Part of a small language model's weights.
Size: width 160, 2 heads of 64 (1 for keys and values), MLP 448 SwiGLU, 5.94M parameters.
MLP neurons of a small language model. Each row is named by its layer, matrix (gate and up: input weights) and neuron, and shows model dimensions 32-159. Each number is 128 + 24 x the weight over its row's rms, rounded and kept within 0 to 255. Numbers have three digits each. A neuron's up and down rows have the sign that makes its largest values positive.
After each neuron's rows, "fires after" lists the tokens most often just before its 100 highest values on Wikipedia text that the model never trained on.

L6.gate334:143124130118124076149127154153123146151116146136123139138129100141157080094142091135118126149133132072140146130111120125144151125119148125115101147141113097097176107126134133141165098136111117129151149123151143143163091139109091133111147143122133141180091113140109142140146079127138144163148083112125094099139132152156147111139133129120116179124131114119117155094107143156074138112147
L6.up334:128112196185167090150084135145121166158166132137122144148113156179120130112120143135107139145137098084129154119133138118114111087120092121105140116127111134126134129115143151122090125106126103152143166084169117151106100096135076074051125129148156080163136126149094143131115147133145112128112133116109093186130129104148104129136163132152093139121129139132144106125102134163091099110112
fires after: " (", " in", "-", " code", "–", " at"

L7.gate131:143099151150111195133135128119119110110151154113124146137144168110161077139109106135154130097100125129126121178122143146153111168145109122099139150108096137140108139116114089176111128110128112145091116134108128140171207114165129128163141121138112134105126145142135176118118146154113128118124129136115156126152121143147121148105126165123174143106122120122082141148157148126112153108109
L7.up131:129104200147102166102126090078145182110115154140139143162134112134177128122114122123105122107096126167113116119145144112135120147091146172117131124107099132126149163162152160140129118163077088165163140160122140130144153118165124152111145158153131141122110116146171116125139155173136102117050141124167141100150120136131177116096126134107169149110127133148137146143116158126138118122122
fires after: " the", " a", "The", " The"

L4.gate215:132131145109094143158158147122112140100158155153162143138149110137106114092135093085081137104161160173140085157115149121144120123131092083114116126091118118124116127114099096144089161145124162119143111142133109110084151123138135130092130138163087114136114138097136189114118107104146148108125127133138115135178108098137097117143144127147131091133096145130125165118110145103079111088116
L4.up215:142153136141125153122109147099136149123151136177170109135139121139103118131088079138151098126132141192124104129109146083091135115128118141144126102071151100107132167146132099130137161142135115126139178078166142117112162172147151123135123122146132131136140113119138157163128115112082148136144081144118136108088123111149121103154140111113119071147136121153140160133098134101075110068139
fires after: "\n", " (", "\n\n", " \""

L2.gate179:109133146116119127166165115106076128132128136101142119104140126172151109131115121126166176142159157143127142127139145145117113124161132142130138130105146154117100115116174134124141119111146135118124116154164112133157140104142108117116105147113154160130136123087093129161123111096119179076140134107118128139142101153109150177133097136105170163127090079139152200090111136140136136177129
L2.up179:117149125100143143117094145152107136125127084184085132175138100163084112139104137167089151133112113106158127143152119108143154137086102127126145142103132156085111154118127109092137123155088130126122138139128161145121103090186114138111157131156109152142118169161150148124162132157146140147121131134157127132139120138176102113145124158136115099112132114167098093126148109146098147083150
fires after: " (", " in", "=", "-", "–", "In"

L9.gate175:119096127128162141159159148136119132129187149143138184151113101095117137154130118148100162115121123144118097129134101134175141129116102129139100104135069151138116184151124138136149126142154125123160126149106100151134080129164109145129132142148148121124180134176134126143133173169156105121105152145127119149118143161114107164128080112136117155085137140166126108078156135168135128128135
L9.up175:066103110165124135142119077150132144142177134163105102138085128114113120118139178158085157135129133133110097116091131124148114144183168145143103121105134179125161129119113099135154117142125143139173122113101132146098119137110149126137167154134150131171148116115126149087145113109138126111166169104148146112095149184091130151158160069134140109126093109116141155102126135132100161104131
fires after: "-", "DST", " Area", " Time", " of", " •"

L7.gate31:094140147121144119178158123137115090115130141131127137141133119105089138154071129159152137151126142120083134135111135079113110095167155099122118156098147136134144175128118136130129083097123109142119143127102167145148107071121139124145114140158102149103113126163118146156115122092182157127117088099072094123134139144152149108110142110114115138141075121136160093106102061103156143116117
L7.up31:136140122137135094106104175132105125168126118111083120190105133108135135115103136125129136158126089205082148156115139080100141173116136141142111170126101198159124167121169138184149080109118117122139071105137108114171119130137108111109105126115141126119128122137135144138125124139099164114131150137147188141170119128102140125147163105148114117132086159153140129137130121147150093121102
fires after: "19", " (", " 18", "18", " 17"

L7.gate44:165152166159141133163140151126127118141122104106112150080103124125131119114133082115136150105124176152142159122134112127110138125094139132135154117120110114126157156097129112146136128121102165110118105089125119127124079133108098077109156113148126113106068104118173096142154133090163113115139105138120122196148142127099135155121136146163140120153103132117135067073152137122185119176135
L7.up44:124143102082122095126185134109093119122102114112131085108170110121151135104133104152153116133097143141141128148153101124125098138117160149149149157100092116141120147123195124126189123097107138151119151105155134114171108137148116170116124098150102132141073137134135123101123152153147085157111169177145141118081082105158111114127119129160157123116140100149110126158136123100112174102136
fires after: ",", ".", " March", " October", "\n"

L4.gate444:116168118121144165097171137087108145193113145103121157138119118098130072135117098107122112146150084112120151158158121094118070113144105158143123097121117118157116148105140115126163102115104086096140156153106106130169121118164146133143107137072164161118167180144111130164120091188150156145126151158097107112115114141128118126137090108102116104126124098108120157115121143091107144134117
L4.up444:125161175154144119117203165123117114162159113114134131105091146099135055152109127115141147152104124130153122140130077094113081099165169143151113101141108104149121134129149143117129125151133141133102121133100164118120130135114125146145120158076135129160155091138131123150094119160124068160125121127082125113113132092094073165132138125098147140163171107142149107118141133109085143134087
fires after: "|", "-"

L4.gate340:126139102154180149105103090152093102112094165092079136130099123118166123145107112155171128166093118125139116159103097099126159147155141153131107095118140133143180121153089170111137139133146103139160133138135124129129143106121125088111161115118147156144106124140153119126144087100105110135140108130084177163118158127113109155171115106150130123120094117126119093124140118093123120169155
L4.up340:109099151140143190098113114150169139105141130083093137115109146127136138095130152099114118135149090163110110143107119104130186136136133109148177118119123128081168124112094128090144119082129074124143142127115149113137122103056120143168152136118110134131149121110127130092160148099105102189107131162115137126154114127109130114113144117131136105085094116140107149125161137140154114121149
fires after: "-", "C", " 0"

L7.gate361:185164122105122126119146127168137088155137125134156134109091119153118105140093139095141122116113147141145144092108197090105122094144130092154149103124131160093134127154129110109115130114146121164154109114123146141131134129141098144138116146143157166094128157172139164093147121130138167166150119083110184164119168128152093161120159131145127168106111137112137172129125105149108138111086
L7.up361:118146131110136141128144154106090135094150146137128122072095127151116141172136128152123121117111118121162138166094160134111113121129136121118129158120117146147125119137079116153131157124146109166158099130153146097162112081146142144121131136138103088156138151140100158122125132127170149090130123099130148128111124114129154169132129096146139190123068103126180107133129082101162132113146
fires after: " 18", "19", "17", "18", " amb"

L9.gate45:147123129120162135159157176147146152103121131135144093123168148082104119129144125142121110126126138103098131107128113121133085160130122127158117137120120158120140140136082104129128095100148124139102093125100125117115101114112137117105148110119105095142056154132140121099108129122116099102145130100154099134139118163120107146113161135066100124084124160152100112101123118204152117129099
L9.up45:123146140168121123164121151156134160158105190148142105140106137106104133150141149121138127116195131163063146151122122170121137117135207167099133105132126087094087112169110159108126137152127131159091162119141143135157139149128116154096136122130125122136122139088128135101131201107136118087109091117138121160142167102181182148123115115142134096105124134111159126153121127141102148110150
fires after: " is", ",", " was", " as", " a"

L6.gate128:101164085135124141154154137163125130141111126105069146130127133143164143151123105164148167151113108121131145081148133114139138145106074107113120092132107118162141104076133102108146129172071113137118164113139139132108091136107149140138150134142132126131150135148102169141118149147119112129138137169138105090119143133135109111143170077097122121105124119104111120137101126173100123108129
L6.up128:110142110131103157136119058142163095104115141119091132138119150099115111110101145133155134128146103139125081176162167114112128114148143116113151164096138130118107128155100120109101121145159130089071134109165141139137118125079172108126117116109126142142130094100091143078139142110178146100135139145109113143146163121159148088133160128075071162108126102130118115179120115174107109141123
fires after: " a", " the", " make", " was"

L6.gate413:148096131157085096152106096143112138102124105119112123111080130114110104119178148142171154127093133115111124164133119102153125141063145102144120087143129167137143182111110096145116132116127126136160142161128132118128112113135128063125177113122140125131155156163151163122115114125110144172140206146140140143105124105138130122157143090120141099130126132083152096098148068125130175141095
L6.up413:064109133127123130112138124120135160134130121113090111095121080088099105111153170119108110198113128132135113155135134117143091172151150080147142119130125151171149151108094075157155131145133118113173140147094164100135154139133071128131122127114134147153180127133137148125139156161124107134126126129101121149121112111132151205102146102099134123087136109110105143116132130166128112141124
fires after: "-", " |", "|", "DST", " Succeeded"

L6.gate29:138119108151111138120135151173105133118153157092117125123122115177152125126122146146137167108096109156101140148122099080172125108140134087147117123168129165076139154094131134147145157081146158134180171110125108160110099115128119108125125095077137140145113142114127168117186151107100113134141148142129144131136140091142144123117146057130109118116121127098120075088111112100128133145142
L6.up29:107067109105105080149100109154130145149141140104096149095128186097090129115120127111112115133138056102077091142120128173142161123153111163115166145079089143104131124106086091121142166138118129128151176134110134166140114102124119122155126146113155119124136091157085120123126144129136127127111128117154119121122117105139096134124152119083106115119098145094133163124098145151134137117105
fires after: " |", "-", " Type", " a"

L2.gate216:122111105121121155116186133111161141125172129142133191177112178137142135124108097130171129138109152186151096149127112109141110119156113171115100107145137101140149162128174109112178097129156151109102147118114094091145159110179101121121144147124154116121108138132116119160122099145136119122090108142100100081129131136126112112107101109134142138137113093111144134155089106104109162121152
L2.up216:134111138135119129104168139109162139133175122130132164162114172112121134113141103151173164145114129173133121129104113124111107125121124138124108108145093085142131154127132106107159099143160106097117148104098110089155125120146092130132166139126134114103115144141130071164106100155141092119084096127104103115113103126136115131121107151159139122172159091097140118157074104068142159111149
fires after: "|", "-"

L6.gate371:120089127129131162120141094154078135177147112142151177073148091182146106110124108121126128168116116109095140133102129148141131116166122136145117071108134155133143128146136119130193174148141140162120134139139095181114116096117151108136118125140117111175127148115108127133093149118138159146177116133143095122125097163126107169164162188080108112117124140120148143129128121165107139129122
L6.up371:104128139129113126103183132133106123098105106091153145061154112094125093139136125152103088133102093156103150164136140119131167104098121098114136123105133145159142096159132145130137134160130162106148161154130118151065112123151150116141179152115104116167114166123146107170111141127152112145080137107150156126156128115148127177100133184135124133152156127163121133125128132117130155134148
fires after: " on", " in", "In", " at", " for", "On"

L9.gate151:156134146122134135165134071167157096121114135155116128104169073115107125106119130086129138152147157121106146118113146107107100150109146121182129113110149145141123138170089108125139182143119158155106137138140092118119104125083143161141122134205167099117098179116105091106115123130151171106163118143132143123121130181124128109158142175095131103085123103138137135174141133062124116155129
L9.up151:169096149096112080134102085155124123174113166154115142157145110125126129124122098137105104114147112146111125128144107124160107116114146108166112117137164106130170141122138071168148117110159163122142098097142116106124164143102164152081130161160113123137081115138144129087142183140115143177137131125098152102159124131206106136109128087132139157148114102149131116085081112121125162126165
fires after: " on", "On", " On", "born", ":", " ("

L6.gate30:112146113151134155136125134142107172108092109101165079116136089129123117094134113095149143138105127135134110111115151127102127170127107109129135116109129115131132083111174094145106172104142130089121105142100118136164178112124112157118159095110118116118128156152152104131144090136152094094125136094160126147118126163132113183073159174099167118110167112113113132131126145161107143105092
L6.up30:133150118133121124136119132143118168179193104139102144105115132136120134143130155128113101146135161125158103109124118172160112145112155154107149121165128162126164108137160121157134138127119134137141119150100100111152132108140194138083153083120120097158114140137161080117122144168124131062145146185161136143133152145117127104140073159132124090147159116111130132134140179138181191095133
fires after: " +", " −", " a", " hold", " the", " ang"

L7.gate258:101105117098140097133132119145103137109132083140159131128158095099132138111125118137162117163123141148200159132142136159129096138155171149185103117136108136135129151132133099120183109088135101126125110141145130140144099122122100104127149169170111082129104125112124091115088120123134170163118122090112162095102110115128137123124180126108128112084126064144139163123131143080121125117131
L7.up258:135144075162135149154129134108113112124145097106100137133144113114146120151125090090146091096108133118159147142152136122125153133106120180124135125106110149116120139117145120115151194152127173116100158176145079167146114127129112169130160113070145149135166125130116162132114127123136153145154132101127110092165170174154101103151153104122131114124121099093124113171108155114141114112177
fires after: "=", " ="

L7.gate0:126161166122126113165133097163136125124129150111094162104103144120163094147115085144134124099119140139132125146104151079115105105135078132098129143136184156088126151148144152165130141103128126170129151148164101110107148160144160134104160098136149149165182094116108147151139145134144135139132109075109095167109150192105158169120115103162154161128113123093156091111067113138144113140130
L7.up0:149144142131175146118142137104140143147119123158100099133122128155171124111099166135114123138110105118141185122129179136159155072127102136126126093161186107147147157097157151110155108100155123148131118118145114130120144133108122125100120158107102099112139109127108110153148096066111126092142115074094110139104142148143140128139161158181109135144140111104130138155092092117059087112130
fires after: "–", "19", "-", " 18"

L9.gate396:141142115116101096138111125164113163122101131122104128118113147144095151103161144166073129099114126176108102147151151068150144149111113123114102136105093130113122156131143123099110193126121088119141145140140084112127145128089105157098165134149162128091165138117198158133108115104161145130140168120153131106140120105141158103150152104132117087132105107118123120122133127121126143077131
L9.up396:144138134143136115135154108172153142136119134106137104145148119158130114106110106120155167135169160088145168114174116075134111150118121130095128101155103108131119184143114122167118115165086145149093159130125145121142129122152144101129146124105174147179082151145138125098117168147134144123106138134118172134106090127122163154125093095116110090174128092152125110155149099094140105158140
fires after: " (", "19", "age"